config = dict(
    num_hidden_layers=15,
    hidden_size=448,
    num_attention_heads=10,
    num_key_value_heads=10,
    head_dim=64,
    intermediate_size=1216,
    vocab_size=2048,
    hidden_act='swiglu',
    norm='rmsnorm',
    norm_place='pre',
    norm_eps=1e-05,
    positions='rope',
    rope_theta=10000.0,
    rope_fraction=1.0,
    qk_norm=False,
    attn_scale=0.125,
    bias='none',
    tie_word_embeddings=False,
    parallel_block=False,
    init='normal',
    init_std_qkv=0.0195,
    init_std_o=0.00297,
    init_std_up=0.0195,
    init_std_down=0.00216,
    optimizer='adam_variant',
    learning_rate=0.000824,
    beta1=0.9,
    weight_decay=0.14,
    lr_head=0.00418,
    max_grad_norm=1.0,
    warmup_steps=317,
    schedule='wsd',
    decay_fraction=0.734,
    decay_shape='linear',
    final_lr_fraction=0.05,
    batch_tokens=65536,
    max_seq_len=1024,
    doc_mask=False,
    train_tokens=707300000,
    max_steps=10793,
    dataset='wikipedia_en',
)
MLP neurons of a small language model. Each row is named by its layer, matrix (gate and up: input weights; down: output weights) and neuron, and shows model dimensions 378-441. Each number is 50 + 10 x the weight over its row's rms, rounded and kept within 0 to 99. A neuron's up and down rows have the sign that makes its largest values positive.
A block is one neuron, or neurons of one layer that tend to fire together. Before each block is what it responds to, as a language model described it from the Wikipedia text at the highest values.

Description: Before a person's name
L11.gate159:59 53 39 53 28 59 51 63 32 50 39 47 52 43 44 37 45 42 59 33 64 60 57 56 48 61 38 38 39 57 53 65 49 78 56 53 59 74 47 62 42 61 55 55 65 41 79 29 58 33 61 60 57 43 40 44 39 54 66 55 47 43 71 56
L11.up159:60 63 74 51 45 39 53 42 52 33 56 50 39 63 49 43 46 47 44 50 43 56 56 70 43 49 51 35 37 62 45 56 43 62 51 50 55 55 51 58 56 43 41 49 50 46 53 48 55 49 28 58 40 48 37 55 45 62 76 51 55 57 39 49
L11.down159:34 49 53 46 43 52 37 34 33 40 43 56 44 41 53 20 49 28 48 53 39 35 36 48 55 58 44 55 54 47 51 37 55 57 57 59 57 55 60 51 75 59 31 40 48 61 46 64 49 66 50 58 42 54 43 43 68 48 47 54 60 49 36 38
L11.gate399:53 53 43 43 64 49 49 63 55 54 56 43 33 55 50 49 41 57 68 36 55 53 41 41 68 53 51 49 42 46 49 44 29 58 53 58 43 63 39 30 47 58 53 57 69 43 41 44 43 47 59 64 55 50 60 50 51 59 69 61 46 54 61 47
L11.up399:41 38 42 33 56 56 54 53 39 62 32 43 69 39 60 51 54 36 48 50 51 50 48 63 47 53 29 50 52 66 46 53 32 69 45 58 58 51 47 45 53 43 58 62 66 52 48 54 61 55 61 55 57 40 59 54 41 53 38 64 55 57 36 60
L11.down399:45 47 50 52 31 46 62 40 50 31 63 56 64 38 56 40 54 50 39 55 51 59 58 40 51 65 57 44 58 60 54 53 41 37 65 53 43 43 39 52 42 40 39 48 52 66 52 51 60 61 56 65 43 51 49 43 35 39 46 62 55 60 43 58
L11.gate501:56 48 44 70 51 63 48 62 43 30 59 43 42 66 48 46 25 51 47 58 39 49 47 43 68 70 48 51 43 49 51 63 40 44 63 48 64 55 35 43 43 38 53 52 46 57 45 53 55 51 48 57 22 68 47 35 59 58 72 62 53 40 49 66
L11.up501:46 54 48 54 45 46 46 54 50 26 68 62 64 51 52 40 40 52 48 45 38 55 45 55 42 24 59 46 43 51 37 50 42 51 59 50 61 59 67 45 56 58 50 50 54 54 41 52 47 67 36 61 73 49 30 63 30 60 63 47 55 40 75 39
L11.down501:59 48 32 43 57 62 37 46 50 41 50 50 54 52 47 42 33 64 37 71 40 48 50 58 50 43 52 47 53 34 56 53 49 50 52 58 50 50 39 36 62 32 31 46 49 36 60 66 47 69 31 48 54 58 71 32 41 65 56 41 47 61 38 66
L11.gate734:54 70 24 39 52 59 42 49 44 45 45 48 40 56 50 50 46 47 46 55 71 53 58 48 48 44 42 46 48 52 49 46 38 51 59 46 60 61 50 59 52 47 58 50 65 46 58 46 51 49 52 70 42 58 42 34 43 55 69 50 55 34 48 63
L11.up734:53 51 41 59 52 36 45 59 44 59 59 40 40 49 42 53 57 66 54 52 55 42 55 57 72 50 38 52 33 45 53 63 72 45 64 60 70 56 45 55 55 54 51 36 65 57 46 70 51 56 60 60 64 61 60 59 56 59 59 65 36 36 47 50
L11.down734:49 43 57 55 42 56 47 36 47 52 54 60 57 40 49 42 39 39 45 56 51 52 60 73 38 41 53 45 52 51 44 54 35 56 62 61 42 53 44 59 43 56 38 41 61 65 67 56 55 51 47 60 59 67 45 35 64 46 54 49 49 61 48 55

Description: Reporting-verb word pieces
L12.gate622:49 54 48 40 34 45 57 52 41 49 50 63 60 64 54 48 50 57 54 50 67 46 42 44 57 48 41 50 45 59 46 58 48 64 54 49 57 62 43 39 54 51 42 84 39 49 47 25 33 54 49 55 57 64 54 55 41 67 66 35 56 54 47 59
L12.up622:46 68 68 67 42 52 55 41 36 50 51 47 41 35 43 44 46 46 38 28 60 49 56 54 60 52 57 55 59 46 49 45 53 55 48 40 61 74 60 55 60 42 49 36 38 53 33 35 40 54 46 51 67 46 61 39 43 37 53 57 43 47 48 25
L12.down622:48 67 63 41 64 33 64 55 32 31 61 29 55 47 60 35 37 62 45 39 54 43 61 61 57 58 57 48 30 64 60 53 58 48 45 43 50 45 75 52 43 47 49 46 65 48 42 60 60 47 31 46 47 31 50 34 49 44 37 25 49 40 56 43
L12.gate771:43 65 54 73 20 39 50 36 38 55 42 44 51 59 58 48 30 77 64 54 78 58 44 34 60 53 37 33 55 48 54 54 47 50 50 44 54 58 67 47 62 38 66 62 46 29 48 39 58 34 49 60 38 37 39 46 46 65 67 42 50 42 53 39
L12.up771:41 48 53 38 58 44 57 54 41 45 46 59 48 66 31 47 50 52 45 43 55 60 49 40 49 67 44 76 59 54 35 31 42 60 50 54 46 60 45 49 39 38 68 51 36 55 50 50 69 25 46 35 42 49 39 47 49 60 44 51 60 45 53 53
L12.down771:61 52 59 65 49 48 47 41 28 60 40 53 49 52 55 45 55 56 47 44 33 59 48 54 50 46 55 60 60 45 43 36 49 66 47 34 51 65 49 69 54 54 49 43 40 62 59 50 49 48 59 57 49 52 70 58 58 44 44 46 56 54 33 50
L12.gate982:72 41 56 47 29 53 42 57 41 62 49 50 51 52 62 57 60 50 52 53 44 56 52 35 52 49 51 66 55 56 50 37 55 65 59 36 61 30 44 51 44 29 42 41 59 40 40 51 64 47 43 41 70 53 49 31 40 60 45 61 46 46 46 47
L12.up982:59 54 31 59 57 55 49 58 54 53 54 47 39 51 40 61 62 53 51 51 49 51 40 43 57 49 55 59 50 43 59 41 58 30 51 24 61 86 25 31 52 49 61 38 41 43 55 41 38 42 33 55 61 42 63 49 44 41 62 40 67 53 65 54
L12.down982:53 41 64 40 63 55 54 52 66 34 37 40 38 44 45 45 52 62 39 40 47 40 47 50 50 45 40 39 42 51 29 53 60 64 48 45 46 84 39 66 47 40 38 60 66 44 46 42 69 39 58 69 51 48 62 48 68 61 48 42 68 59 41 47
L12.gate1035:61 47 65 29 42 58 62 73 64 50 61 51 66 64 56 40 33 55 53 46 57 61 49 47 46 39 57 56 41 58 49 59 55 47 37 52 51 59 58 36 27 60 38 36 31 51 63 56 63 58 39 50 40 36 47 41 44 46 53 46 45 27 60 57
L12.up1035:39 40 51 38 54 66 49 61 60 62 47 30 26 52 74 43 56 57 57 56 59 54 35 63 39 41 41 44 43 51 61 55 57 56 52 43 55 53 52 60 52 55 64 31 46 34 43 50 45 35 37 41 60 38 37 49 42 52 53 53 41 48 44 30
L12.down1035:65 36 29 35 53 77 65 50 61 33 39 64 65 59 43 22 35 57 41 51 37 64 41 49 44 31 74 72 65 54 59 48 39 51 43 38 60 57 65 58 36 51 48 43 40 44 42 40 53 55 45 37 44 53 49 38 59 58 57 48 67 44 47 59

Description: Kin and gang nouns
L9.gate310:50 57 50 51 49 46 61 54 48 68 57 50 29 53 48 43 52 65 38 50 44 52 51 69 59 43 46 63 46 36 42 35 59 56 72 50 42 58 62 56 57 55 46 48 70 70 31 50 55 63 41 44 49 43 42 41 41 51 70 42 48 32 42 45
L9.up310:64 44 55 70 59 55 55 60 64 52 44 45 34 54 52 62 45 57 64 60 40 63 51 62 62 78 47 43 45 46 75 56 37 35 50 62 28 68 61 53 42 61 39 36 60 63 51 47 63 46 31 49 40 49 44 54 40 44 40 64 54 40 51 55
L9.down310:58 61 40 51 54 61 53 36 36 59 58 50 46 45 55 58 50 47 36 47 50 52 58 54 51 53 29 62 52 49 41 66 44 59 75 50 42 61 49 54 39 53 60 46 47 51 44 60 58 52 29 54 41 65 39 49 39 46 52 35 53 48 34 56

Description: Route and path prepositions
L12.gate304:38 43 59 44 48 35 62 56 51 58 42 50 60 39 54 41 40 62 46 33 43 60 46 67 47 68 47 40 51 43 49 48 50 57 52 51 48 55 70 53 57 52 46 39 43 54 42 61 40 39 47 43 61 53 54 71 51 42 32 55 39 37 56 59
L12.up304:33 54 37 55 48 52 57 53 57 48 64 53 54 51 39 36 34 43 37 47 77 49 52 64 63 60 56 37 45 66 42 49 57 42 36 46 39 40 59 69 58 40 53 60 56 53 50 80 36 48 56 39 57 55 49 36 54 50 53 61 44 38 47 64
L12.down304:48 37 55 45 47 59 52 45 67 56 34 39 65 63 42 43 44 31 64 52 60 47 64 54 57 42 54 21 51 54 48 62 60 49 56 58 55 47 52 63 62 41 49 72 52 36 48 40 72 66 43 39 33 51 47 48 53 51 49 41 74 45 48 43
L12.gate753:58 41 51 46 45 54 66 43 47 46 48 66 41 42 39 53 36 57 64 44 48 30 74 43 58 63 57 42 59 43 31 69 59 53 47 47 43 53 34 54 45 42 50 49 67 52 50 51 54 70 46 62 53 45 42 65 42 43 52 59 58 64 37 50
L12.up753:55 51 50 52 59 40 53 51 47 54 49 31 66 46 46 49 28 32 57 56 50 49 52 51 51 42 47 35 47 52 54 57 52 34 47 50 68 34 72 37 62 62 32 58 70 50 42 39 32 45 41 41 50 36 33 33 53 58 70 52 55 57 44 50
L12.down753:55 52 49 42 29 46 66 50 49 60 55 66 54 39 32 45 50 58 19 38 45 45 48 49 62 54 44 45 34 53 57 56 62 47 42 36 42 71 58 47 53 59 48 41 59 51 57 62 62 25 60 56 27 42 39 56 32 44 34 55 43 62 50 54
L12.gate946:37 65 38 50 31 37 28 44 37 43 47 48 71 51 66 48 35 41 44 49 53 40 54 64 57 40 48 47 39 62 57 50 51 50 60 57 60 55 67 37 65 47 37 44 49 54 53 59 55 43 60 68 53 65 55 43 62 56 56 61 59 57 55 58
L12.up946:41 51 53 55 37 44 38 61 58 39 49 56 46 52 62 64 34 62 40 55 32 63 47 69 71 64 39 47 25 45 67 55 50 53 58 46 46 48 41 49 57 50 56 62 54 31 47 55 28 35 73 63 43 65 59 36 54 59 66 54 46 50 58 66
L12.down946:68 37 52 53 53 57 63 43 41 52 42 39 45 46 44 56 53 41 37 36 61 41 49 55 51 49 66 46 62 36 53 57 44 55 43 51 51 36 60 62 47 65 69 55 56 54 58 51 36 50 61 43 45 40 54 63 42 43 48 32 44 47 43 63
L12.gate1089:47 61 61 48 55 46 56 56 50 51 59 47 50 43 44 40 51 40 51 50 74 54 53 52 74 59 49 42 33 37 51 51 76 34 54 46 70 43 45 48 48 45 54 50 38 41 30 40 37 44 54 51 37 35 40 51 56 37 54 46 55 50 37 60
L12.up1089:53 36 64 61 52 61 48 42 50 71 33 44 34 34 51 33 37 66 61 49 51 58 53 47 35 65 58 43 46 67 53 60 31 69 50 45 43 47 59 63 55 60 54 61 50 37 42 50 41 23 51 31 65 38 53 61 74 36 58 51 43 46 63 31
L12.down1089:49 46 34 62 46 35 46 60 45 58 47 67 25 56 47 61 39 53 55 89 42 47 46 51 43 47 63 47 27 36 61 58 52 69 61 39 43 54 29 55 69 48 60 75 53 45 57 40 42 67 48 39 54 46 57 50 36 39 69 55 40 31 62 41

Description: Speech-verb endings
L11.gate138:38 51 54 37 56 34 53 63 33 61 42 68 38 54 49 54 48 57 57 54 44 52 56 51 51 34 32 42 40 49 34 72 44 50 63 58 54 56 67 44 49 60 56 63 50 37 42 56 63 54 54 37 56 47 57 52 67 34 52 46 47 40 82 44
L11.up138:51 61 48 62 50 51 46 72 38 72 52 43 55 55 53 38 46 46 58 42 47 64 50 43 45 43 56 51 69 41 46 40 32 46 55 54 45 44 40 42 50 57 40 68 56 36 53 30 72 54 59 33 74 60 42 55 60 39 35 37 46 42 50 53
L11.down138:75 58 60 46 51 38 53 65 38 51 37 60 61 68 22 48 62 52 48 50 40 64 54 42 52 44 53 31 50 33 44 59 38 53 68 58 34 51 46 30 41 48 31 53 56 23 53 56 77 61 65 47 61 49 45 42 51 36 45 56 28 50 52 49
L11.gate190:65 45 57 61 47 57 60 57 57 51 38 63 50 49 41 46 63 70 46 32 47 66 57 72 57 46 45 30 58 54 56 44 43 54 64 62 59 70 53 36 34 43 53 55 51 60 55 43 64 47 45 39 49 50 54 53 48 48 59 64 38 40 71 67
L11.up190:60 41 59 59 42 59 54 58 54 60 59 51 60 60 46 53 47 66 53 50 41 47 59 45 74 60 49 48 50 48 60 50 48 40 39 54 28 41 36 55 33 36 68 38 48 43 77 45 35 51 52 42 45 49 62 64 44 48 42 48 50 39 68 44
L11.down190:54 52 63 38 39 36 59 52 49 60 40 48 53 50 59 32 53 52 43 76 58 48 49 73 38 45 53 52 45 48 58 51 46 52 50 51 49 45 32 54 78 45 37 22 51 55 43 57 67 42 28 42 59 43 44 59 44 50 47 50 66 49 44 40
L11.gate1121:56 58 68 63 25 54 50 49 37 41 70 32 71 41 60 42 55 54 47 39 52 55 59 35 36 58 36 66 53 55 68 50 50 63 50 42 60 46 44 43 34 46 59 40 47 34 44 43 62 38 50 50 51 46 39 46 49 45 50 42 50 44 62 62
L11.up1121:47 55 55 30 42 31 47 70 47 68 34 48 38 38 65 51 34 59 56 41 64 63 42 68 51 57 55 60 56 43 49 51 62 67 28 43 56 54 58 60 34 46 70 43 55 65 62 49 45 31 45 49 46 39 63 39 56 56 59 33 48 45 45 47
L11.down1121:50 59 49 50 58 52 47 47 35 57 46 56 64 65 60 34 54 52 36 60 51 54 46 46 51 51 62 45 54 55 54 45 32 51 56 43 58 55 50 48 30 29 54 49 61 53 44 49 46 28 51 37 50 38 40 57 70 63 64 48 47 35 47 71
L11.gate1212:30 45 57 56 30 47 63 65 37 56 44 45 53 60 54 38 25 47 61 73 60 58 53 36 65 45 34 53 44 52 50 56 60 46 55 66 73 54 54 42 34 45 53 37 34 43 64 35 65 42 51 49 36 46 42 47 63 54 45 54 55 48 45 63
L11.up1212:59 54 40 61 62 49 55 53 37 26 60 46 56 22 58 53 36 75 55 42 58 46 52 63 51 61 56 44 42 48 52 64 58 37 34 63 49 52 33 48 57 57 46 52 69 52 47 51 40 37 54 73 46 51 43 50 32 60 55 31 53 57 48 44
L11.down1212:46 52 58 51 52 46 46 50 43 49 35 36 60 45 56 40 70 53 34 35 36 58 57 59 53 46 40 51 51 61 56 36 41 63 42 25 57 55 69 54 37 52 58 44 50 62 39 54 52 40 55 48 63 58 46 42 44 33 57 57 47 52 60 51

Description: Role nouns before names
L12.gate83:47 56 48 56 43 48 50 51 62 54 72 56 37 65 54 35 50 41 42 64 49 37 51 34 54 47 31 31 39 44 51 55 55 55 49 46 44 65 46 52 53 35 59 37 57 68 55 78 44 37 56 56 63 60 40 56 59 60 68 48 48 44 56 59
L12.up83:56 57 56 71 36 75 65 49 57 48 66 46 44 60 37 56 50 44 54 45 62 59 51 48 59 51 48 40 45 42 57 41 36 72 33 51 59 58 42 31 51 47 52 45 52 47 40 56 41 51 63 54 31 44 46 60 57 78 54 53 60 45 52 58
L12.down83:53 41 64 64 45 51 38 28 68 46 49 62 43 44 43 52 53 53 61 57 41 44 47 47 39 55 47 49 44 58 51 64 46 56 40 55 59 54 36 56 56 44 34 47 43 36 58 58 44 60 42 47 53 47 48 52 53 59 64 46 43 28 63 62
L12.gate185:54 49 39 58 39 57 49 44 30 44 58 42 50 70 47 23 23 54 55 56 44 42 49 39 71 48 48 42 56 51 55 36 37 55 53 52 63 61 47 32 53 48 52 51 45 56 41 60 50 51 61 50 55 65 39 62 44 52 65 54 64 44 49 55
L12.up185:61 65 60 47 47 45 56 50 41 45 56 62 43 50 49 44 42 44 59 48 58 44 56 58 52 63 49 45 41 51 66 36 43 45 42 44 30 75 48 48 60 56 45 73 53 49 60 33 58 51 46 39 61 52 47 44 53 59 59 38 39 47 34 36
L12.down185:62 55 44 31 67 59 49 48 63 38 50 41 59 64 57 60 61 55 55 48 68 59 38 40 47 44 60 49 61 52 37 52 37 55 60 58 53 32 36 37 51 35 45 50 50 40 51 56 61 40 55 48 49 49 60 32 59 53 30 37 37 42 55 55
L12.gate410:49 59 59 56 42 51 50 37 34 56 56 47 56 66 55 51 30 47 57 56 39 55 58 45 62 44 32 60 54 57 51 51 46 65 62 45 66 66 54 44 54 46 59 57 71 51 53 74 50 46 42 61 41 69 48 43 50 67 71 45 56 47 52 64
L12.up410:49 55 43 56 45 57 47 44 44 38 54 35 43 58 51 41 50 47 41 47 59 41 63 56 52 47 50 48 53 62 39 49 39 70 48 37 72 52 56 51 54 46 60 49 44 41 44 55 53 45 62 38 54 50 41 55 60 49 80 54 54 44 59 52
L12.down410:48 47 63 45 51 53 52 46 58 51 57 44 66 60 51 47 40 36 79 60 38 50 54 60 63 41 46 47 49 47 45 42 56 65 66 58 51 43 30 58 51 44 45 54 50 43 42 70 46 59 45 46 31 55 40 39 41 46 53 49 59 43 41 67
L12.gate534:41 65 50 49 52 52 50 49 51 53 53 47 59 50 51 57 48 39 44 48 42 61 53 50 58 39 42 53 36 41 69 34 48 57 47 43 44 62 55 62 51 51 45 33 50 63 62 45 52 45 67 48 54 58 43 60 44 37 52 59 22 35 48 59
L12.up534:45 59 49 57 32 43 49 68 56 51 42 67 35 41 57 33 41 51 49 57 46 43 58 51 59 58 29 60 57 41 39 46 48 46 57 29 58 59 35 55 51 51 40 55 55 46 53 60 58 49 39 38 62 60 50 66 64 73 58 44 64 55 49 52
L12.down534:52 46 49 51 72 77 25 63 40 39 44 53 64 49 52 63 47 34 59 52 35 46 55 62 40 50 37 48 43 48 52 46 53 41 48 39 57 39 67 37 40 41 38 66 49 47 67 49 68 65 54 44 57 46 42 50 57 54 70 67 53 47 64 52

Description: Split verb completions
L9.gate631:61 61 64 52 53 61 58 50 37 64 51 49 42 41 36 42 53 53 50 62 58 50 46 52 60 57 32 53 49 55 58 54 50 49 53 57 74 56 24 53 39 66 54 56 41 45 52 43 65 30 42 52 36 47 60 43 54 62 75 54 63 62 53 57
L9.up631:74 67 53 31 30 64 39 32 64 38 61 58 74 54 39 41 51 51 55 47 71 51 60 61 56 67 51 51 48 54 54 61 39 51 59 51 49 54 55 61 35 60 56 44 60 53 53 37 55 53 43 51 50 55 41 44 49 50 42 40 39 52 70 45
L9.down631:70 33 52 38 35 58 54 45 42 40 35 53 42 59 49 52 34 66 51 40 38 51 51 40 51 59 70 53 42 38 50 49 42 52 63 48 56 42 41 42 54 55 44 51 49 67 48 29 55 42 55 49 40 54 30 39 57 40 37 47 51 41 47 48

Description: Route crossing descriptions
L11.gate157:58 58 50 47 29 52 35 63 47 49 39 43 56 57 45 65 34 48 49 41 59 41 47 35 58 43 49 38 50 35 35 39 43 76 54 53 42 33 38 61 33 63 37 35 55 64 48 22 40 42 52 79 41 65 58 43 50 55 48 43 55 45 53 62
L11.up157:44 41 54 49 63 38 38 56 56 58 47 42 76 40 51 40 48 45 35 34 33 49 33 30 39 51 72 42 51 57 58 54 49 51 42 38 40 29 57 39 56 50 44 49 51 75 55 71 49 65 60 45 53 45 33 61 47 56 51 57 53 43 48 53
L11.down157:43 58 57 47 39 39 46 62 41 64 42 40 35 46 55 46 57 51 42 77 52 40 61 62 40 42 46 58 34 64 45 45 52 54 50 47 46 38 52 48 28 52 60 46 45 66 55 58 36 54 29 41 46 52 61 35 49 51 49 43 45 59 39 39
L11.gate313:25 51 52 40 46 52 56 45 57 53 43 53 48 55 55 67 44 49 56 45 51 59 31 50 44 48 54 45 33 53 48 60 73 53 47 53 41 41 49 47 38 31 51 57 39 56 51 48 50 51 59 47 54 41 50 45 52 58 56 50 39 35 45 41
L11.up313:60 48 46 52 38 49 53 54 68 38 41 29 35 49 57 42 53 50 51 45 47 49 53 56 63 57 61 47 62 53 56 72 66 44 39 40 39 60 45 33 57 42 39 54 45 63 43 56 50 56 42 56 44 56 34 52 68 46 58 86 55 39 47 58
L11.down313:49 42 57 69 53 59 46 44 58 47 30 52 54 63 33 52 32 47 53 64 54 54 25 55 27 46 59 42 55 30 42 64 40 46 54 36 51 50 40 58 51 50 34 55 44 61 44 63 59 52 61 46 50 61 68 53 31 51 31 51 59 61 51 45
L11.gate558:34 62 43 42 57 43 59 42 55 68 41 43 58 59 48 58 36 47 59 67 54 57 58 45 47 62 47 56 41 29 43 50 61 73 52 52 43 49 58 36 49 46 46 62 44 50 59 56 40 57 41 53 52 62 52 29 50 56 67 53 46 47 64 36
L11.up558:44 51 45 30 46 56 49 43 62 44 54 48 59 58 40 54 47 53 43 28 51 48 39 50 61 44 45 26 53 34 46 44 43 60 69 46 61 49 45 40 52 50 44 85 50 53 41 73 59 54 65 51 51 33 53 52 52 49 57 46 51 37 43 57
L11.down558:47 28 61 50 51 51 64 57 48 52 49 45 61 61 56 47 65 54 39 49 43 38 29 47 55 37 46 62 55 38 50 56 62 42 47 33 49 54 41 42 41 35 46 55 54 63 41 70 41 53 46 49 68 60 44 51 45 48 50 41 53 53 37 59
L11.gate743:55 58 39 50 57 47 46 67 51 53 29 74 56 42 37 63 46 56 73 35 48 53 25 51 53 42 52 57 39 40 53 77 72 48 51 57 62 42 47 43 49 44 33 50 40 55 42 48 39 49 46 25 58 45 46 48 53 52 35 60 65 39 42 67
L11.up743:29 36 58 32 51 43 60 67 56 50 53 47 43 48 50 57 44 53 53 48 55 43 45 65 45 39 51 49 38 43 59 51 56 57 70 51 47 51 53 43 61 41 50 45 50 51 57 44 39 54 46 54 61 41 59 43 41 60 25 66 41 23 35 72
L11.down743:58 31 65 58 33 41 33 39 49 50 33 39 58 66 58 45 43 63 37 53 63 56 46 59 59 49 58 49 34 50 50 62 33 36 59 38 55 41 56 39 44 57 49 68 49 46 55 55 61 60 68 48 51 55 36 45 56 40 42 55 42 58 63 45

Description: Opening fragment of split words
L9.gate911:46 38 58 62 29 71 66 44 41 66 47 47 47 48 44 43 71 61 63 48 43 39 35 55 45 60 59 45 37 46 50 68 41 53 54 66 51 59 50 49 71 49 44 59 35 38 44 56 53 66 48 39 59 56 51 64 64 44 49 50 54 43 61 45
L9.up911:45 48 47 51 65 35 41 60 58 42 50 48 55 48 34 53 52 29 56 55 45 60 52 37 53 44 44 50 61 40 53 58 52 47 51 59 33 48 42 57 57 53 47 63 41 49 49 43 52 56 44 60 49 54 52 54 57 48 44 60 82 51 32 59
L9.down911:56 50 37 55 34 33 68 49 51 39 51 32 59 38 44 58 59 49 60 40 55 69 43 55 41 54 28 40 50 56 56 43 51 65 40 44 66 43 47 51 49 53 36 50 67 36 39 56 52 73 44 70 49 44 62 38 54 57 59 44 52 48 57 43